Weights of a small transformer language model.
Architecture: no biases in attention or MLP, tied embeddings.
Training: a variant of Muon for these matrices, 903M tokens, 6887 steps.
MLP neurons of a small language model. Each row is named by its layer, matrix (gate and up: input weights) and neuron, and shows model dimensions 256-383. Each number is 128 + 32 x the weight over its row's rms, rounded and kept within 0 to 255. A neuron's up and down rows have the sign that makes its largest values positive.
After each neuron's rows, "fires in" lists the words (lower case) most often at its 100 highest values on Wikipedia text that the model never trained on.

L7.gate1438 [149 129 140 157 111 125 105 160 165 106 189  76  95 130 107 199 124 179 108 138 151  78 168  98 160 104 111 124 144 107 109  98 150 169 174  50  96  90 109 179 112 108 118 101 140 107 133  83  98  70  98 119 146 139 147 155 128 164 162 181 124 124 110 136  83  74 157 170 129  81 123 135 140  99 172 133  79 121 136 148 105 102 195 157 131 100 135 134 163 153  93 133 119  93 125 178 174 103  61 144  87 103  93 109  83 121 154 166 103 102 166  75 138 102 165 135 175 119 130 132 183 117 134 212 135 156 162 139]
L7.up1438 [123 150  95  69 117 102 179 133  91 117  95 149  99 120 120 118 127  84 194  82 126 105 131 114 171 146 109 117 141 108  57 148  81 143  86 166 119  96 152 130  94 172 165 109  95 136 132 107  88 229 130  79 133 170 162 114 107 126 178 143 124 118  86 141  81 188 117 161 111  99 135 129 162 158 190  76 121  45  93 123 121  75 118  99 134 109 103 116 108 144 158 129 162 100  94 114 210 123  69  87 165 139  89 178 108 105 111 161 117 117 101 236 101 129 163 135 127 142  87 119 168 162 121 113 120 129 168 158]
fires in: "of", "from", "at", "the"

L7.gate39 [159 172 165 133  92 112  74  93 154 147 154 157 159 159  85 192  82 138 149 138 164 129 127 124 121  80  73 134  84 109 110 149 192 142  73 151 132  93 149 128 167 133 127  63 119 104 139  89 166  92 183 146 118 136 129  98 121 105 119 138 127 101  89 133 188 167 131 177 122 105 131 137  78 159 138 177 104 102 140 128 167 165  67 166 143 120 146  69  50 104 138 128 108  98 127 131 134 129 150  90  91 169 127 138 140 106 111 157 141 135  88 140 136 141 109 175 124 156 126 102 123 132 108 117 126 164  86 139]
L7.up39 [117  81 151 160 140  76  89 128  57 105 129 106 143 116 142 186 155 134 127 119 133 106 186 106 158 160 141 126 139 153 100  94  93 105 156  96 113 163 155 166 127  75 127 130  91 106 101  90 180 141 145 136 137  71  91  97 144 140 183 161 183 158 153 131 215 126 115 154 147  74 116 128 126 124 111 181 144  71 153 118  71 119 128  79 120 148 161  96 147  76  93  46 108 122 139 167 160  55 164 113 130 135 154 139 106 122 159 119 107 166 102 126 102 124 135 137 127 116 154 124 199 131 113 146  97 103  74 107]
fires in: "to", "s", "its", "their"

L9.gate594 [127 122 123 224 170 125 101 180 102 109 170 152 118 172 144 109  90  93 116 141 153 115 120  95 127 150 110 125  95 134 122 184 150 140 174 123 147 124 149 107 127 126 206 111 127 137 153 148 143 191 151  47  56 136 155 114  78  98 174  64 174 182 161 150 141 118 131 119 153  97  62 163  64 179 153 115  98 104 145 109 194 140 157 157 131 137 156 144 181 117  77 112 187 143 143  99 117 126  83 107 128 147 182  90 120 134 117  97 122 155  83 138 125 112  83  93 135 109 124 173  89 159 106  58 129 203 201 115]
L9.up594 [ 88 110 115 121  97  89 212  80 116  90 188  93 158 140 137 182 128 115 135 129  73  68 191 164 105 144 148 128 126  60 101 101 160 176 145  87 103  98 108 193 162 154 134 158 113  82 101 150 109  78 101 127 144 108 156  81 135 133 174  78 150 140 160 152 112 116 105 148 113 105 134 118 113 126 191 113 150  52 182 103 134  93  95 105 118 176 161 139 119  83 150 140 129 105  93  90 136 146  76 129 118  97  96 137 193 104 164  96 107 120 121  77 167 112 192 143  39 134 146  59 162  85 120 102 155 161 136 187]
fires in: "on", "in"

L9.gate1593 [129 120 117 123 151 186 156 112 126 146  94 100 130 128  82 140 137 144 107 115 113 144 128  48 172 122 114 120 165 108 133  89 166 120 157  94 146  72  90 124  70 154 175  51 144 169  80 192 124 177 144 100 124  86 141 109 131 104 126 151 151 107 140 124 144 122 179 121 209 106  46 132  66 164 134 110 141  79  91 114  87 163 128 133 134 114 134 174 164 140  72 116 129  76 154  75 129 177 140 157 114 166  85 152 148 150  87 148 149 144 148 157  87 185 157 126 115 173 159 190 132 105 124 118  79 189 107  49]
L9.up1593 [143 123 112 146  54  82 122 130 136 112 156 107 152 106 146 124 130 129 117 195 127 166 112  95 117  96 112  84 157 148 128 146 106 194  96  81 119 110 136 125  77  98 177 147 148 124 121 118 133 114 117 139 107 109 153 127 128  92 136 117 135 111 162 126 121 131 105 108 129 139 111 132 102 126 152 201 117 178  98  77 112 152 148 128 132 128 117 148 149 110  74 142 145 171  78 155 101 176 121  89 170 147 119 190 156 163 140 145 137 114 108 176 130 114  98  84  92 102 172  82 149 164 109 130 153 105 119 132]
fires in: "in", "of", "early", "throughout"

L9.gate1580 [104 103 112 135 129 114  92 142 139 138  72 152 145 143  74 139 116 150 210 105 114 160  98 126 147 133  90 163  47 119 116  94 153 123 140 119 104 129 185 169 135 150 197 123 147  89 108 118 110  81 150 120 173 191  93 118 161 151  71 120 151 119 141 151 189 117 145 128 121 147 107 112 150 126 107  53 113 181 127 103 115 100  58 129 135 125 130 121 102 122 126 115 130  55 152 111 155 167 111 105 123 157  66 172 135 129 105  38  92 137  88 182  58 134 157 149  63 172 142  61  83 105  76 121 162 117  86 154]
L9.up1580 [117 122 138 160 146 148 155  95 129 114 131  65 101  93 113  73 148  99 133 173 122 105  78 176 146  82  93 146 129 135 161 143 110 182 111  70 143  95 116 106 156 124 119  86 163 144 157 142 125 101 168  74 131 134 119 117 144 115 138  99 109 145  97 180 114  96 181 167  75 136 168 132  94 143 108 110 147 116 135 122  92 146 106 130  71  95  84 195 126  68 100  85  90 195 161 152  98  73 160 109 136 116 131 181 137 137  82 112 168 111 165 156 138 140 117  97 109 114 131 149 113  57 112 146 152 140 147  84]
fires in: "a", "to", "for", "eventual"

L3.gate1393 [136 114 142 120 109 137 160 179 156 133 161 100 113 150 144 182 104 112 134 124 136 171 142  94 146 145 149 140 105 104 133 162 121 127 127 152 184 116  95 160 106 109 133 110 181 158 115 113 140  90 136 119  86  65  99  92 111  88  80 128 200 119 224 110 142 212 133 116 108 111 122 112  96 105  74 120 137 112 122  90  84 167  71 162 135 138 106  75 143  80 176 146 140 196 162 123 156 160  96 191 122 138 106 135 102 145  84 123  94 143 169 104 150 180 108 151 150 154 156 152  91 169 135 117 181 137  57  87]
L3.up1393 [139 109 108 145  94 174 138 102 118 169 155 140 116 130 110 149  73 122 133 121 126 178 126  94 140 106 126 163 142 160 134 158  80 113 104 140 147 204 130 176 170 102 108 164 165 201  94  89  92  98  64 167 148 117  89  78 163  72 153 119 150 199 132  82 149 208  99 184  98 183 143  87  94 100 115 175 127 124 116  96  95 105 134 106 141  91  95 122 165  97 153 157 137 142 130 160 148 101  97 159 134 123  78 106 107 158 167 147 116 156 193  62 133 155  97  99 123 111 172 226 123 127 149 150 139 104 118  61]
fires in: "been", "be", "as", "being", "was"

L7.gate215 [118  98 158  74 104  71 100 148 145 160 170 151 145 147 120  97 145 139 149 159 176 159 186 122 123 157 136 117 112 131  92  98 107 133 102 182 106  87  75  89 151 167 164 128 102 167  81 127 199 159  66 141 111 156  99 120 161 111 186 123 140 183 116 177 105 172 125 156 131 124 102  92 113 131 123 141 139 106 109 160 107 132 114 125  61 126 158 151 105 145 123 117 123  60 118 108 126 178 138  90 202 113 111  62 133 133 150 122 114 143 108 154 175 125 152 131 168 124  69 151 123 175 185  88  87  65 183 146]
L7.up215 [ 41 110 147 147 148 148 117  79 153 127 114  96  83 145 154 164 120 125 114  80  50 109 135 127 112 120 109 112 152  82 115 143 158 132 201 115 169 171 124 140 111 136 115 168 111 145 142 115 124 121  85 111 132 119  71 160 158 157 116  91 163 164 147 112 126  86 121 108 126 110 124 148  93 140 163 111 142 119 130 121 122 138  85 104 205 128 124 129 141  91 174 103 112 106 164 147 120 149 108 130  93 113 113 137 110 127 102 188 170 116 100 120  97 132 121  99 137 144 174 187 118 102 173  85 120 121  75 103]
fires in: "by", "through", "in", "with"

L9.gate1573 [123 142  99 106 129 108 111 134 118 128 131 155 139  81 134  98 116 162 144 108 126 127  99  55 128  96 152 102 152 113 141 137 106 156  90 102 125 155  64 105 125  57  97 161 111 106 109 171 148 162 159  62 110 134  83 150  98 106  83 169 121 111 111 159 173 169 133 150  95 105 162 163 153 171 145 169 100 126 123 125 108 103 206 110 108 167 114 112 129  99 180 139 149 166 149 150  76  67 115 158 100 103  90 145 194 151 147 149 124 101 127 135 102  94  54  97 139 113 109 103  97 128 148 130 182 155 133  76]
L9.up1573 [142 172  87 132 177 124 103 116 151 131 115 148 116  87 174 124 126  89 102 152 143  45 123 111 136 129  83 103  50 148 190 133 102 135 172 174 141 122  85 131 125  61  83  86 107 128  87 140 154 181 115 145 130 209  89 169 108 127 120 109 142  67 114 128  93  93  65 105 152 124 171 210 186 207 121 173 148 136 132 140  93  34 114 127 104 139  47 122 114 132 122 157 121  98 151 158 141  89 183  84 104  99 124  72 140  89 115 135  98 126  65 142 129 123 155 149  98 104 162  62  68 155 137 154 164 137 179 141]
fires in: "a", "an", "the", "of"

L9.gate240 [157 121 158 176  86 148  79 105 133 106 173 130 119 171 159  69 122 161 103 108 145 140  78 140 128 117 108 160  87 115  78 155 137 128 107 150 128 138 176 130 151 135  96 128 133  80 126 105 101 180 152 106 181 170 158 174  68 117 115  82 167 110 131  87  75 126 151 128 131 126 183 171 115 113 115  92 115 189  90 126  71 183 142 114 139 140 167  34 161 173 145 110 143 126  78 105 117  73 104 131 121 184 126 113 158  76  83 199 171 116 134 159  96 136 127 112 100  95  87  83 164  98 139 118 138 151  49 187]
L9.up240 [164  86 124  91 166 112 190 189 104 148 151 140  77 147 184 168 135 109 121 127 198 175 107 124 164  54 168  92 137 105 149  98 115 137 131 157  64 104  69 103 123 146 135  95 107 154  96 115 111 112  52  77 162 147  72  83 111 105  84 141 113 140  81  77 103 208 111 133 117 101 104 113  99 184 122 135 105  87 140 164  93 160  93 121 136 127 113 118 159 161  93 101 111 101 148 145 110 106 151 201 180 109 140 111 127  47 102 117 134 113  96 162 232  82 135 109 109 148 120 105  84  84 172 123 154 182 124 188]
fires in: "and", "to", "a", "as"

L9.gate1078 [173 134 129 114 124 167 188 124 153  99 172 132 154  50 143 136  84 121  43 118 140 132 111 120 119 117 159 112 110 153 132 151 176 110 100 207 101 111 131 100 118 104  64 167 112 166 151 128 132 106 132 121 118 116 148 142  83 161 163  50 184 131 136 142 164 163 137  97  86 115 145  78 122 132 122 180  90 147  85 102 169  34 148 130 101  92 162 141 113 105 143 102  91 150 139 171 175 170 105 110 117 106 102 138 143 165 121 140 151 142 122  96 168 136 104  99 188 151 107 158 162 165  93 130 107  96 147  60]
L9.up1078 [138 156 138 147 164 185  66 156 102 127 110 194 144 101 168 152 149 202 190 121  58 178 140  93  98 105 133 186 185 158 123  83 142 126  60 165  73 112 111 158 126 182 125 156 100 111 112 111 132 119  80  78  99 108 156  88  95 139 164 118 133 114  69 104  94 148 137 145 175  83  77 104  84 149  51 134  95  98 147 146 154 128 140 117 220 103  95 140 124 128  59 142 124 160  81 177 185 161 118 184 137 118 145 144  84 107 149 123 170  80  96 215 165  85 156 120 161 165  70 148 129 102 134 111 172  93 129 156]
fires in: "west", "east", "northeast", "north", "southeast"

L9.gate1157 [127 129  95 110  73  96  73 114 101 204 126 150 136 215 143  99 163 106 111 158 133  65 138 127  91 108 166 124 171 101 156 108 179 119 102 165 122 121  88 132 165 113  55 199 140 207 151  57 144  98  84 156 116 128 130 171 118  80 107 126  90 208 141 147 114 133 118 189 117 127 104  94  92 148 123 165 153 137 108 121 101 246  81 113 133 120 147 192  98 213  95 149 109 181 147 141  87 115 117 114 117 145 156 123 173  85  96 128 156  90 185 122 164 129 157 147 149  82 130 141 138 160 130 135 133  95 149 110]
L9.up1157 [143  95 114 125 101 156  91 111 105 178 159 190 116 100 146  99 123 117 174 124 126 132 166 142 104 180 118 105 120 105 147 140 112 114  89 164 112 137 120 191 119 116  16 123  66 191 121 122  92 171 116 160 111  96 119 174 103 140 127 118 124 159 117 161 159 161 145 146 110 166 127 148 185 129 108 119  97  89 111  87 127 154 135  78 116 110 140 173 134 155  76 130 163 118 168 139 105  98 142 154  64 171 215 152 125 141 170 172 132 105 137  76  98 166 145 123  98 115 156  93 118 163 141 104  98 122 100 103]
fires in: "had"

L9.gate1552 [136 123 176 205 157 146 133 118 134 177 127  77 124 110  78 109 150 179 147 138 131 158 105  90 147 145 138 171 110 173 169 103 148 160 163  96 101  92 181 148  80  99  76 158  83 179 129 154 142 138 100 116 153  72 149 119 131  99 127 152  66 112 123 238 126 172 129 155 122  72 149 148  74  97 164 204 174 101 142 160 130 124 147 123 150 133 142 136 169  83 145 146 100 103 171 109 160 134 116  93 115  71 203 190 179 115 145 161 158 161 147  79  97 103 104 143  47 144 124 171 129 189 106 174 128 158  94 170]
L9.up1552 [188 107 130 147 148  94 120 146 132  74 204 171 160 172 156 127 169 140  75  67 152 129 147 101  83 130  70  93  82 120  65 142  97 152 173 166 102 163 133 112  98 133  94 133 140 106 136 148 101 150 165 153 110  97 143 137  97  60 120  50 158 128 128 189 161 169 125 112 140 101 150 132  99  76 122 140 139  60 143 139 105 162 139 141 141  99 172  74 131 118 150 142  76 173 120 134  95 103 104  91 165 101 146 164 129 107 114 117  98 109 113 119 115 127 122 109 153 145 171 167 107 177 170  93  75 132 129 130]
fires in: "had", "was", "would", "s", "is"

L9.gate1670 [150  78 110 102 124 120 173 148  75 141 131 152 142 136 153 154 123  50 162 144 148 101 100 107 107 163 114 111 121 141 103 104 187 142 151 119 160 176 130 123 194 154  94 129 126 114 155 205 118 151 106 140 148  62 161 138 107 123 130 107 136  84 126 101 151 163 140 152 111  67  99 152  64 164 115 125 136  64 116  76 128 118 165 138 109  75 176  62 106  89 101 143 190 116  99 153 108  94  98 130 144 136  81 130 115 143 135 134 156  72 133  97 141 104 168  74 169 154 143  89 119 148 151 102  99 109 111  88]
L9.up1670 [157 110 131 174 138 125 122 130 138 106 128 178 117 135 164 153 194  94 141  85 116 161 208 106 130 120  85 157 128 103  85 144 106 172 126 122 179 145 127  78 153 175  89 129 142 125 114 218 155 148  94 195 137  77 182 170  75  88 134 123 152  77 102 122 171 125 140  97  98  81 144 144  68 122 113 105 118  67 138  63 137  92 125 117  93  96 182  97 149 120 130 115 147 124 126 120 130 191  45 113 150 177 112 112 139 136 129 148 170  87 118 105 168  67 122  92 113 152 145 156 149 131  98 122  93 156 134  57]
fires in: "as", "asset", "assets"

L3.gate671 [152  57 138  94 108  93 179 100 124 179 125 138  80 158 165 167  98 120 181 140  79 121 122 126 111 147 162 104 101 106 141 105 109 168  82 138 135 152 177 117 151 118 168 139 175 110 152 148 146 139 105 100 161  90 101 137 150  90  79 105 153 191 123 184 124 142 121 122  66 117 123 123 127 167 106 143 214 189 113 109 133 120 155 184 120 118 156 104 108 141 126  75 110 125 126 152 144  73 119 128 103 153 121 141 136 128 126 116 123  75 193 111  81 119  82 102 109 193 163 156 108 122 119 183 117  70  97  41]
L3.up671 [163 100 136 109 105 105 149 165 120 168 103 111  75 185 109 139 128 162 103  98  62 126 174 115  66 159 100 100 108 172 172  37 181  78  95 130 119 176 153 197 135  94 199  97 180 124  93 143 138 139 134 123 106 120 128 108 133 108 162 127 173 152 116 137 101 110  85 109 111 138 185 177 148 241 116 123 126 184 134  95 115  84 120 188  93  97 116 150 139 132  88  86  65 116 127 163 131  72 110 128  86 132 135 105  82  97 145  81  85 135 206 137  82 148  94 152 156 147 144 162 156 133 107 139 188 111 137  90]
fires in: "as", "than", "be"

L3.gate1463 [197 126 188 140  95 154 168  75  89 192 128 241 174 181 132 128  92 103 103 159 110 150  95  98 139 122 123 175 139 126 117  96 161  92  96 206 137 180 123  77 141 132  99 149 145  82 147 145 133 162 139 129 136  66 122  89  85 122 134 153  96 113 102  84 157 131 127  75 141 125  77  76 142 124  94 154 180 115 125 134 137 144 129 122 159 182 178 151  84  84 163  84 143 128  86 130 102 120 136 157 116 137  90 103 101 179 127  98  80 110 145 128 114 174 122 127 103 103 139 143  83  78 200 161 126 142 136 153]
L3.up1463 [111 136 122  92 138  91 126 137 145 104 137 157 143 136 123 125 134 150 113 148 153  79 134 132 166 192 127 127 136 154 119 111 133 158 120 139 141 148 101 102 165 115 136 193 178 134 133 102 139 176 191 121  79 111  94  93 146 102  60  97 113 115 115  85 212 135  98 159 104  39 175 104 138 101 182 122 106  76 171 150 109 165 155  77 121 133 147  90  60 115 156  98 142  96 138 143  73 143  59 144 116 104 129  90 114 113 101 128 113  93  62 118 127 103 160 173  61  68 178  59  80 176 159 116  72 132 127 136]
fires in: "s", "its"

L9.gate248 [146  77 194 169 109 134  38 123 144  94 168 101 129  81 134  47  77 153 168 119  52 111 196 101  98 129 109 182 159 100 112  63 148  91 110 116 135 168  78 109 154  81 105 126  95 156  67 113 107 157 149  70 129 140 114  98 134 204 168 105  64 127 162 114 140  64 173 134  98 129 122 135 159 156 111 142 175 139  82 132 109 103 159 132 113 152 136  88 177 157 106  97 120 159 126 105 109 117  98 145  84 103 130 108 129  83 108  57 119 170  62 167 150  99 114 102 149 156  73 167  88 112 115 105 127 182 138 104]
L9.up248 [114 134  87 141 140 112 183 156 155 112 126 190 210 143 130  72 126  85 121 109 135  79 123 111 140 132 139 107 114 111 102 137 139 131 179 112 125 147 158 158 146  82 207  72 125 124 107 117 147 164 136 153 144 125 110 142 127  52 141  89 141 105 178 134 157 101 106  95 171  98 145 160  89 153 136 190 117 118 112  92 117 164 167 129 137 154  69 125 160 164 131  75 173 106 189 117 155 177  87 145  84 126  94 123 101 173  96 147 145 161 143 132 146 132 133 119 102 112 114 132 112 128  94  80 145 147 150 125]
fires in: "from", "since", "until", "in", "of", "on"

L7.gate323 [116 101 147 147 131 145 111 169 105  57 143 115  97 143 123 129 104  88  92 148 129 160 131 196 134 137 164 109 121 165 105 176 123 105 157 132 148 162 139 130 111 118 138 170 160 103 108 160 160 167 118 127 130 178 132 143 121 202 177 117 209 157 223 126 179  91 131 165 127 166 186 139 114 162 154 128 166 118 166  93 127 116 142  89 140  99 109 138 102 172 101 171 124 103 141 121  75 138 142 180 126  16 161 121 104 203 131  84 123  70  95 145 105 111 110 101  76 126 167 135 180 145 151 194 105 129 125 155]
L7.up323 [149 104 126 120 165 136 138 139 135  30 151 135  71 177 174 110 126 120 137 123 145 129  86 182 135 205 139  79 100 176  96 158 145 137 131 119 112  93 106 109 125 105 132 127 139  95 120 155 146 134 160 130  99  87 141 140 145 160 145  97 163  99 192  92  92  53 121 132 121  89 118 171 117 133 160 124 170 166 151 145  92  96 172  84 143 116  86 141 141 108 125 132 103 162 117 139  98 125 150 205 156  42 150 128 112 130 108  90 104 113 145 170 109 105 151 117  79 140 160 135  86 136 188 122 115 121 154 229]
fires in: "of", "in", "for", "best"

L9.gate140 [138 105 112 155  87 178 203 158 108 125 165 112 133 118 127 171 152 163 124 119 129 115 137 162 166 140 148  75  84 132 160 144 107 175 132 172  99 139 159 140 145 141 148 175 156 117  82 108 158 102  94  69  97 116 222 134 153 129 152 146 125 100  85 150 127 124  50 104 107 114 137  89 140 115  87 137 116  64 103  97 110 150 168 149  96 145 178  72 135 180 118 145 139 153  61 135  98 144  78 120 154 111 104 219 107 145 101 129  68 115 135 107  96 109 148 128 145  67  98 137  95 110 142 132  40 157  98 137]
L9.up140 [155 143 108 109 166 192 189 150 161 139 171 172 106 142  51  65 126  94 126 125 136  46 154 143 136 140 127 140  86 204 137 121 137 184 142 168 131  37 147 131 130 147 121 158  99 146 144 156  87 160  81 156 120 171 116 134 124 103 104 108 142 117 136 162 148 144 155  98 114 110 123  98 113 155 156 128 111  89 127 136  99  67  87  56 122 114 185 151 113 100 117 158 144 102 161 141 113 168 117 151 185 100 126 172 153  85 138 163 145 118 135 126 140 165 168 105 116  98 146 126 110 141  96 123 130 105 149 139]
fires in: "of", "in", "to"

L9.gate1171 [133 137 176  75 122 141 166  80 195 116 129 182 143 164 171 134 136  98 107 102 111 135  96 188  96 124 108  98  65 167 133 112 209 143  96 136 103 126 108 153 166 102  97 141 139 151 171 123 129 128 160 130 132 169  98  95 114 129  98 106 131 129  89 126  89 166  80 126  54  95 187  49 124 136 149 160 103  90  82 161 114  72 153  82  94 112 131 196  79 141 177 151 148 127 137  49 134 172  81 113 136 139 163 132 138  91 122 109 109  91 113 107  80 192 143 109  90 134  91 117 100  81  86 116 121 118   7  93]
L9.up1171 [139 127 175 124 139 145 156  94 174 117 165 158 103 123 120 114 125 106  67 114 211 177 127 116 142 121 142 106 127 157 109 159 140 165 188 128  91  53 146 115 196 103 130 110 143 124 139 205 103  90 202  56 199 157 141 115  99 101 148  91  90 149 180  73 120 121  61 149 123 119 120 115 134 104  86 104  46 158 169 128 160  78 120 100 117  44  71 162 138 105 106 116  89 116  85 178 103  78 157 143 106 130  73 128 112 107  65  78  90 104 125  94 100 174 138 115 128 128 134  99  46 108 136  68 129 113 158 109]
fires in: "to", "and", "not"

L3.gate1496 [ 96  84 130  99  80 120  74 102 135 131  93 148  74  95 125  80 142 143 108 138  97 114 165 114  74 130 108 139 157 137 183 113 157 120  99 130 153  95 115 157  98 148 149 162 191 144 137 146 107 122  83 121 138 139  74 137  59 144 113 125 139 182 130 144  87 134 142 114  79 127 133 119 138 137  83 180 168 136 141 136 106  95 119 149  96 163 142 149  89 144 208 117 175  82 184 148  95  64 106 110 120 179 158 100 120 177 141 136 145 139 109 143  95 159 206 137  92 110 178 116 165 112 135 132 117 150  77 115]
L3.up1496 [122 137 189 111  82 139 150 105 162  90 150 116 131  89 129 135  63 109  87 130 136 113 149 105 109  90 154 172 154 139 108 159 154 103 121 127 154 149 130  95 104  99 102  90 143  70 104 107 120 160 115 134 131  60  99 124 130 120 186 194 134 118 158 135  78 133 132 114 124 163 102 113 132 140  61 141 184 142 125 168 127  96 159 146 114  98  86 135  99  95 173 118 156 128 143 121 123 116 127 129 156  99 116 149 132 117 143 159 169 112 121 161  99 153 171 125 109  98 174 177 176 117 106 174 141 163 154 128]
fires in: "until", "example", "debut", "valentine", "up", "brewer"

L3.gate1180 [ 94 163 126 130 132  50  90  61 137 102 116  84 117 157 115 155 127 122  60 142 158 100  87 117 140  95 106 178 147 123 118 173 124 103 114 125  76 136 105 159 166 112 146 106 161 242 158 124 123 133 155 127 176 156 150 139 109 118 158 153 118 147 149 105 101  80 111  96 125 108 148 136 159 115 141 131 145 131 159 183 123 179 175  77 137  87 135 123  70 200 181 136 150 140 151 110 106  90 134 138  87 158 138 122 105 127 108 151  82 105 150  96 107  79 157 149 142  95  84 186  95 122 144 119  97 117 106 133]
L3.up1180 [ 64 170 196  81 126  47 104 103 113 181 126 102 155  91 162 196 112 151  91 142 133 125  97 130 147 121 103 144 143  87 116 152 142 187 120 114  90 145 157 203 131 142 101 126 181 156 177  99 176 133 172  87 139 106  97 182 109  82 145 116 104 100 147 132  67  86 127 124 101 125 131  70 142 100 148 131 153 134 169 178 156 142 165 105 181  86 118 104  86 146 170 137 139 117 188  90 124  79 181  83 112 132 103 144 102 136  90 147 109  53 189  94 110 128 115 186 133  90 111 190  86  60 119 119 157  76  86 116]
fires in: "to", "should", "help", "helped", "must", "would"

L3.gate399 [142 131 143 138 184 182 118  50 128 218  47 162 127 135 132 113 188 162 138 153  86 182 163  65  82 159 136 149  62 154 145 140 112 128 128  73 101  75 128 154 144  93 136 117 159 108  65 127 127  92 146 110  90  99 166 163 117  87  99 122  93  93 121 180 159 114  98 149 149 110  94 133 158 136 150 147 103 118 132 131 155 127 146 103 177 112 117 152 118 125 111 112 111  92 124 100 129 109 165 115 139  75 115 113  79 126 134 130 152  95  85 134 115 115 145 168 101 118 167 100  98 116 135 214 187 153  67 147]
L3.up399 [137  83 171  93 143 157 131 108  86 157 115 162 104  94 132 131 157 131 119 119 109 138 110  85  95 157 123 118 116 134 113 126 109 119 118  41 153 105 115 125  97 114 108 153  84 118 147 121 118 109 131 164  94  85 184 168 147  54 179 122 152 156 113 114 127 138 106 181 110 123  87 127 110  79 170 112 136 146 158 132 167 138 138 105 183  90 140 134 149  99 139 161 133 157 128 160  84  90 182 163 110 132 129 118  76 130 164 100  93 152 116 103 183 203 148 144  54 157 160 139 131 123 136 217 148 136  66 168]
fires in: "is", "born", "was", "an"

L7.gate751 [144 116  97 117 140 104  94 148 161 123 144 112 173 101 169 106 154  96 150 117  87 152 137 162  95 179 151  80 184  60 157 116  75 133 115 100 141 184 158 158 128 148  59 168 119 133 116 112 159  92 158 138 183 146 161  93 117 163 138 180 153 184 186  96 131  97  93 109 137 103  92 119  96 122  93 116 139 141 119 154  89 138 132 131  92 141 103 208 115 126 149 125  83 149 143 115  99  95  67 145 151  87 212 146 142 162 180 129 153 147 134 138 128 124 156 140 111 138  89 122 129 107 147 172 102 149 162 143]
L7.up751 [121 187  57 151  96 140  87 145 175  94  79 157  70 126 132  28 121 175 170 109  90 175 128 147 200 118  93 150 109 134 119 140  81 105 173 152 119 127 171 176 180 155 130 110  99 164 139 118  84 148 175 206 157 119 101 139 121  90 107 111 116 155  99 141  92  98 208 129 135 130 100 160  59 109 106  61 130 181 110 138  54 108 146 109 107 169 141 112 157 140 146 138 120 107 174 133 102 145 113 125 139 129 112 102 114 106 154 186 174 137 174 118 161 143 103 193  49 169 111 209 175 117 120 143  16 108 192 105]
fires in: "had", "having"

L3.gate529 [161 153 102 115 144 126 164 145 115 105  61 139 142  95 128 143 175  93 111 103 116 153 150 153  80  99 190 136 116 148 109 148 122  50 161 164 152 122 117 125 124 110 152 176 159 132  78 166 145  96  83 130  68 131 132 105 147 112 125 103 172 142 158 152 146 122  84 121 114  75 142 134 157 138 134 153  94  82  93 150 125 132 121  63 135 132 142  73 144  94 182 111 124 121 154 159 138 148 163 121 103 105 113 138 165 134  68 181 160 130 138 148 148 130 103  96 148 164 138 135  96 174  92 113 133 161 185 101]
L3.up529 [166 131 110  89 113 106 150 158 134 115 134 174 108 118 165 132  86  78 143  97 116 139 160  91  62  88 119 101 146 212 123 109 139 154 145 152 159 192 176 157 135 147 150 178 199 173 109 135 205 145 131 123 156  70 118 104 117 133 104  96 180 134 152 146 100 127 120 136 106  73  84 134 185 122  82 115 133  58 127 137 124 176 104 132 143  89 150 120 175 134 134  96 114 122 120 129  98 167 167  92  70 113  55 182 107  93  87 148 184 158  70 100 158 133  80 161 119 133 172 117  86 147 133  73 131 149 161 124]
fires in: "south", "north", "west", "quadrant", "east", "northeast"

L7.gate1616 [115 152 113 146 130 133 126 104 135 170 122 193 187 126  82 148 117 146 163  90 118 127 115  88 177 127 102 116 121  58 197  96  74 133 161 125 136 170 162  91 122 121 161 169 118 129 138 185  99 142  44 195 110 103 174 107 124 145 134  96 159  78 134  78 155 177 154 174  84  86 150 156 115 170 127 125 182 149 106 148  86 137 161 133 177  79 145 156  87  58  93 100 158  95 164 149 149  72 120  40 153 137 106 141 169 125 160 193 172 155 197 142 151  71 116 115 142  96  84 133  99 154 122 122 126 178  71 114]
L7.up1616 [133 148 112 179 129 192 130  80 153 217 128 196 129 121 114 108 138 119 123 123 120 142  86 153 125 132 100  77 140 190  79 100 171 158 107 141 146 164 171 128 138 129 140 118 106 117 108 134 101 134  89 134 152 110 178 101 107 173  73 125 104  94  86  49 113 100 143 138  83 194 173 123 163 110  99 142 180 108 145 126 126 140 101 148 133 112 109 195 176  98 117 162 103 144 135 134 177  80  61 141 139 163 152 141 124 133 152 159 180 163 219  89 120 125 126 163 179  71 146 157  99 129 156 130 121 166 119 110]
fires in: "as", "asset"